From a checkpoint of a small transformer trained on Wikipedia.
Architecture: rotary positions, no biases in attention or MLP, untied embeddings, capped logits.
MLP neurons of a small language model. Each row is named by its layer, matrix (gate and up: input weights) and neuron, and shows model dimensions 16-143. Each number is 50 + 12 x the weight over its row's rms, rounded and kept within 0 to 99. A neuron's up and down rows have the sign that makes its largest values positive.
Before each neuron's rows, "fires after" lists the tokens most often just before its 100 highest values on Wikipedia text that the model never trained on.

fires after: ".", "==", "s."
L7.gate164:48 57 45 60 45 58 65 46 37 59 55 40 47 41 67 45 49 35 61 54 52 52 31 62 26 41 44 51 50 50 33 36 41 29 56 39 48 46 46 44 61 67 48 34 47 67 82 44 69 50 52 42 77 53 36 46 65 46 30 59 36 50 64 49 35 50 38 45 47 21 75 19 40 65 42 52 41 46 37 71 67 50 55 57 53 29 37 60 67 63 43 55 59 56 62 51 33 54 57 40 67 58 51 42 45 44 39 40 40 53 59 51 59 32 70 51 12 53 46 57 38 47 82 33 66 36 49 65
L7.up164:42 52 51 52 56 58 68 43 44 47 64 35 44 50 63 47 52 47 53 53 44 52 45 68 28 47 56 51 42 60 36 38 37 29 51 56 47 53 45 53 63 55 56 35 44 54 79 49 57 55 43 45 72 42 37 38 62 42 29 62 49 36 72 49 40 50 37 55 42 17 65 18 35 70 45 51 44 47 37 81 58 52 51 53 53 30 33 56 66 60 47 56 60 48 44 49 33 52 50 46 76 63 55 37 56 41 41 40 37 56 53 50 62 29 61 49 16 55 45 45 34 51 93 30 72 41 36 58

fires after: " H", " h", " w", " m", " Ch", " comm"
L10.gate464:28 43 38 53 56 40 47 43 59 59 52 47 62 37 48 56 62 34 53 40 46 59 60 35 41 42 73 49 55 54 51 48 52 60 58 39 34 25 61 68 59 66 44 44 75 66 40 36 29 46 69 62 34 57 70 45 47 39 42 38 55 49 50 43 46 44 54 60 41 41 44 61 34 75 56 50 35 56 42 51 42 58 58 36 43 45 53 42 51 40 49 55 40 43 43 48 73 57 52 36 29 51 75 25 53 55 51 70 99 26 68 41 41 64 50 53 53 60 66 42 73 55 36 57 31 42 69 43
L10.up464:41 68 65 58 68 36 41 65 48 61 53 56 62 55 55 45 40 39 33 42 46 69 40 41 50 41 39 69 32 50 53 59 73 55 48 58 43 68 58 41 57 48 41 51 45 58 40 54 51 59 50 82 72 48 60 51 68 47 64 50 46 58 33 54 34 41 49 50 58 47 46 39 41 50 49 49 34 74 48 65 60 44 67 47 30 31 54 59 67 53 66 43 24 49 44 50 51 51 44 51 53 31 62 51 61 43 66 39 60 28 62 63 47 64 44 41 48 17 33 45 36 42 41 49 54 50 61 44

fires after: ".", "s.", " | ", "| ", ").", " "
L3.gate544:34 39 38 51 46 37 50 60 36 41 69 36 58 62 41 53 60 52 62 49 69 50 31 70 34 44 45 55 43 36 63 54 47 54 72 51 27 47 32 52 61 50 63 54 43 65 68 52 62 48 63 58 49 45 69 48 51 44 50 41 26 51 58 53 31 61 35 46 44 69 45 46 33 38 30 39 45 72 46 33 49 46 60 51 66 43 68 30 44 58 63 44 52 39 37 46 45 57 48 65 43 47 41 54 34 70 64 29 40 51 56 38 39 37 36 18 48 54 49 46 68 41 40 58 41 74 54 64
L3.up544:38 46 69 38 63 47 49 58 50 24 74 58 42 62 65 47 59 52 54 54 64 46 51 48 27 63 53 44 44 69 59 52 67 43 47 44 39 53 53 32 60 46 56 46 65 62 57 44 53 54 53 34 69 33 53 44 44 51 34 44 36 39 71 48 76 47 41 51 49 70 54 58 62 47 67 26 56 80 48 38 49 41 30 66 22 55 36 47 43 37 30 47 53 60 56 60 56 62 71 56 62 53 51 44 55 57 49 48 37 56 46 57 56 52 64 34 59 54 58 29 50 49 59 48 57 43 53 74

fires after: " g", "G", " G", " | G", " J"
L10.gate231:63 56 62 42 29 60 47 55 63 63 49 62 45 56 54 42 52 52 66 47 31 56 59 53 55 48 55 55 55 22 40 72 38 44 33 43 85 63 51 62 71 42 48 53 46 41 40 46 50 50 46 27 43 64 47 61 46 60 52 55 66 49 58 52 48 41 69 72 35 77 50 79 42 48 37 45 54 42 30 33 38 38 66 41 49 43 49 58 50 56 53 55 63 50 54 62 37 52 38 47 75 66 46 58 68 40 54 67 71 31 42 47 62 55 61 41 43 29 52 35 50 25 60 36 58 54 64 62
L10.up231:42 50 50 64 43 37 49 70 41 44 52 62 57 68 41 59 55 64 44 32 49 53 65 33 35 18 59 27 51 85 41 80 49 53 41 36 54 62 43 46 35 45 63 52 46 63 74 47 56 49 41 62 61 58 54 48 50 24 47 48 57 28 73 45 49 68 39 59 57 47 46 48 53 35 82 44 34 49 52 47 31 27 56 64 37 55 55 59 44 51 53 52 30 52 35 56 62 36 42 24 65 46 50 44 49 54 47 58 52 40 53 71 71 47 48 45 44 40 43 45 50 39 53 55 35 41 49 76

fires after: " | ", " ", " (", ") | "
L2.gate514:47 42 70 35 36 31 48 77 59 55 46 38 48 39 28 61 46 35 31 56 41 54 47 51 59 70 48 64 55 58 36 68 57 45 26 50 64 39 40 54 51 47 48 27 62 32 28 51 59 38 40 70 45 61 50 42 75 57 49 43 59 50 57 51 29 41 60 31 44 42 56 62 57 61 55 48 48 34 77 40 49 53 54 52 50 44 47 40 55 60 37 47 39 56 46 42 50 19 40 37 36 70 70 56 70 38 53 55 43 57 47 64 54 41 69 65 74 54 46 51 16 44 22 47 55 50 43 44
L2.up514:57 43 59 55 42 44 51 48 25 53 29 58 65 48 46 48 47 42 31 57 44 60 57 41 66 42 50 71 41 28 41 47 25 30 44 40 73 51 57 51 63 52 66 30 38 37 43 50 55 43 44 56 49 49 46 53 67 47 30 35 78 43 45 66 37 44 60 34 40 39 81 67 35 43 47 31 43 35 60 53 51 74 60 46 43 51 59 42 47 62 55 58 35 46 40 59 53 42 33 50 53 73 64 35 65 51 40 39 49 74 51 53 43 54 55 58 50 56 71 73 58 56 33 54 59 57 29 30

fires after: " B", " H", " St", " b", " Ch"
L10.gate465:32 72 58 39 58 60 68 45 33 48 32 66 42 62 47 33 56 63 72 36 57 48 51 43 48 51 41 64 77 40 62 58 35 65 53 56 46 29 54 55 49 57 39 60 42 54 36 66 40 40 78 53 48 62 56 61 54 31 66 19 46 48 26 57 65 37 38 58 55 45 55 62 55 51 83 54 53 54 50 50 47 36 52 46 54 63 66 42 48 71 61 21 48 51 71 59 62 62 37 72 50 41 67 35 61 37 54 61 54 25 56 61 49 34 44 31 56 49 52 36 47 62 53 51 35 43 63 45
L10.up465:48 39 30 70 74 36 65 39 48 46 30 54 40 57 58 67 54 33 45 65 41 56 48 62 40 48 70 26 48 35 51 22 52 51 51 51 50 41 39 40 46 58 61 48 55 43 50 45 59 40 51 55 41 43 57 45 51 55 44 55 56 47 30 46 67 72 45 55 31 51 45 65 24 50 36 31 47 36 43 46 33 74 74 47 19 33 40 59 53 57 40 42 29 47 44 58 40 44 69 51 63 16 37 59 47 70 59 65 54 65 55 62 41 50 22 57 71 40 49 42 25 43 49 51 32 41 44 34

fires after: "\n\n", "."
L7.gate110:62 45 42 57 62 63 47 31 46 63 54 35 27 49 40 43 59 28 62 32 49 34 48 55 43 45 48 59 39 59 54 63 50 39 34 31 63 50 68 47 62 54 30 52 67 63 54 44 58 53 35 37 53 63 50 49 79 53 67 69 35 49 49 50 18 54 43 33 45 39 41 42 49 32 64 46 54 63 65 58 44 56 40 51 66 55 50 39 58 54 30 46 47 49 49 52 47 36 57 57 51 54 43 42 35 42 33 47 61 41 63 55 64 45 30 58 28 56 47 53 52 42 66 51 50 52 57 36
L7.up110:37 56 51 65 54 55 49 33 36 47 58 31 39 56 39 41 62 33 57 42 59 25 60 75 30 59 46 62 45 46 66 71 43 44 36 44 78 53 68 56 71 47 35 60 61 60 65 45 50 59 34 46 64 64 55 53 62 46 52 74 39 43 45 47 34 53 53 49 42 32 51 33 48 44 62 37 60 60 64 50 41 42 45 55 68 58 49 34 48 48 38 52 52 47 56 48 46 32 47 52 73 60 46 42 33 43 25 47 52 33 71 48 78 48 41 53 35 59 45 60 50 47 69 51 51 56 49 33

fires after: " J", "J", "\n", " Christ", "G", "am"
L10.gate27:42 47 45 45 40 50 48 63 53 51 44 34 55 59 54 51 47 39 60 47 46 54 55 34 51 54 58 30 66 41 30 40 46 83 41 49 79 74 67 42 67 42 44 76 20 33 66 38 63 34 40 39 18 61 44 43 59 26 36 59 53 60 37 55 44 44 65 48 52 53 40 58 56 63 51 41 59 50 52 41 35 59 73 80 58 52 72 46 56 37 50 41 47 45 42 52 54 60 71 28 58 47 26 44 52 44 42 49 65 29 30 32 39 57 52 40 38 45 50 65 55 50 57 32 50 37 45 33
L10.up27:46 46 74 55 49 47 46 58 57 70 52 43 34 46 60 53 56 50 50 55 43 41 44 55 50 49 47 61 41 45 52 45 43 40 47 39 38 68 63 53 33 41 49 69 36 48 51 65 56 65 53 46 24 68 59 57 61 56 30 58 53 54 40 57 34 60 60 67 40 51 66 48 53 64 46 38 28 47 55 38 43 48 52 43 50 37 61 70 59 68 70 31 53 38 55 56 44 53 40 53 66 28 36 56 52 28 59 45 57 38 55 74 45 70 49 24 45 69 61 73 52 52 59 36 33 53 67 81

fires after: " Bl", " br", " H", " Th", " Sw", " B"
L12.gate39:37 48 64 50 52 39 55 37 51 70 54 57 33 52 77 50 60 42 70 40 47 56 54 77 72 53 39 65 50 48 52 43 64 52 52 29 61 51 61 49 64 65 36 56 71 63 37 39 31 46 54 65 52 57 48 45 66 41 44 50 47 28 57 57 39 63 42 55 57 28 44 36 66 36 64 51 59 53 32 45 52 30 40 54 30 81 39 60 30 58 66 44 38 57 52 52 27 61 66 39 62 37 54 55 50 46 66 63 61 21 51 50 75 52 56 42 59 49 57 48 70 54 54 58 27 35 58 54
L12.up39:56 45 53 72 72 31 49 68 46 57 60 67 39 42 41 53 60 63 58 72 39 63 58 22 54 60 49 77 66 48 44 47 77 57 47 69 42 30 50 47 55 60 44 25 43 74 24 40 51 53 62 67 63 76 45 36 63 54 31 48 51 49 58 58 62 39 66 57 46 39 61 39 57 53 46 44 51 45 63 50 46 31 41 57 31 32 43 42 44 37 54 43 36 28 41 54 55 77 48 41 39 44 40 44 42 61 49 68 73 42 48 54 63 57 56 53 60 42 56 55 48 60 36 55 35 53 43 33

fires after: " | ", "-", " occ", " ", " | U", ", "
L13.gate329:54 40 60 47 61 52 80 36 35 77 44 51 48 53 51 52 33 49 58 59 60 44 65 43 47 60 48 49 55 65 42 66 60 44 44 68 49 45 53 43 59 39 43 42 70 45 53 29 44 54 52 64 54 67 61 57 31 44 53 40 56 45 48 51 48 50 70 35 39 56 41 47 50 64 53 53 79 44 66 33 38 67 48 50 53 56 53 59 13 39 38 60 46 67 48 49 49 46 48 45 60 53 58 47 43 54 77 42 41 54 59 62 32 52 69 55 47 58 52 50 38 39 40 47 58 50 18 32
L13.up329:70 30 56 52 43 55 14 69 40 39 54 25 68 16 37 38 42 46 44 35 42 43 20 44 46 50 48 46 37 63 54 43 66 50 46 51 73 52 42 54 38 55 49 50 35 59 49 52 58 62 39 49 31 54 59 62 67 71 39 41 45 65 71 58 46 41 54 45 65 54 54 74 41 53 59 48 45 48 48 59 45 47 43 57 55 38 55 65 64 63 57 52 58 44 65 54 63 37 49 55 46 43 59 52 62 58 36 66 56 47 45 62 28 33 41 72 49 46 43 62 69 44 54 46 60 79 63 50

fires after: "\n\n", " c", "10", "2", " f"
L7.gate78:68 49 42 50 43 43 36 58 58 43 71 49 46 51 41 52 66 32 55 32 51 41 68 47 34 54 68 42 71 57 71 45 46 44 50 53 71 51 46 55 64 51 38 47 60 55 59 49 53 49 49 24 51 49 51 50 25 38 62 66 54 44 17 35 35 60 29 46 55 38 26 54 39 50 49 34 66 59 83 23 56 50 43 58 39 50 59 39 52 45 29 59 48 60 78 48 46 43 66 60 52 36 53 49 44 58 54 51 53 41 47 61 35 27 74 51 42 45 18 77 43 54 50 56 51 38 40 36
L7.up78:55 45 61 61 40 43 65 51 55 28 77 43 63 65 54 45 65 27 58 32 55 21 44 51 33 57 53 56 61 58 63 57 53 46 40 46 65 68 64 31 62 34 40 60 44 64 66 53 45 39 23 49 37 36 46 48 51 32 58 39 47 57 38 37 18 54 50 43 56 42 45 56 33 43 58 31 60 57 80 51 60 68 49 52 38 71 57 54 66 29 34 30 36 49 46 51 54 36 64 58 69 52 52 60 53 53 53 61 52 22 43 44 45 47 62 58 50 50 35 70 39 70 37 52 48 35 55 52

fires after: " c", "G", "g", " K", " (", " G"
L10.gate680:34 28 72 32 42 49 45 63 54 51 36 30 29 33 54 47 59 55 48 58 41 40 32 50 40 60 53 31 44 58 49 35 31 38 54 34 58 56 53 78 31 71 38 39 36 53 66 50 25 57 49 33 62 51 63 51 56 42 40 39 34 58 74 50 54 40 32 53 50 53 46 48 35 31 63 38 37 31 52 47 61 25 67 53 56 41 65 39 50 67 31 46 81 66 61 47 52 50 43 53 45 47 34 65 55 54 34 77 63 50 66 43 71 44 38 62 43 61 49 56 44 45 44 51 44 36 48 51
L10.up680:43 45 54 37 69 61 37 84 56 59 26 61 43 49 53 57 50 56 54 49 54 44 49 59 49 46 55 43 43 38 50 54 56 54 49 40 45 41 64 72 80 53 48 64 42 48 68 57 45 73 48 66 59 47 40 60 57 32 30 36 46 32 55 53 53 40 49 65 46 76 21 34 27 54 53 42 44 48 46 36 54 32 57 65 63 35 58 46 68 27 47 55 39 60 48 31 63 53 52 38 46 45 38 63 42 53 46 52 38 30 49 61 84 55 55 52 66 62 44 38 47 46 40 40 43 46 48 67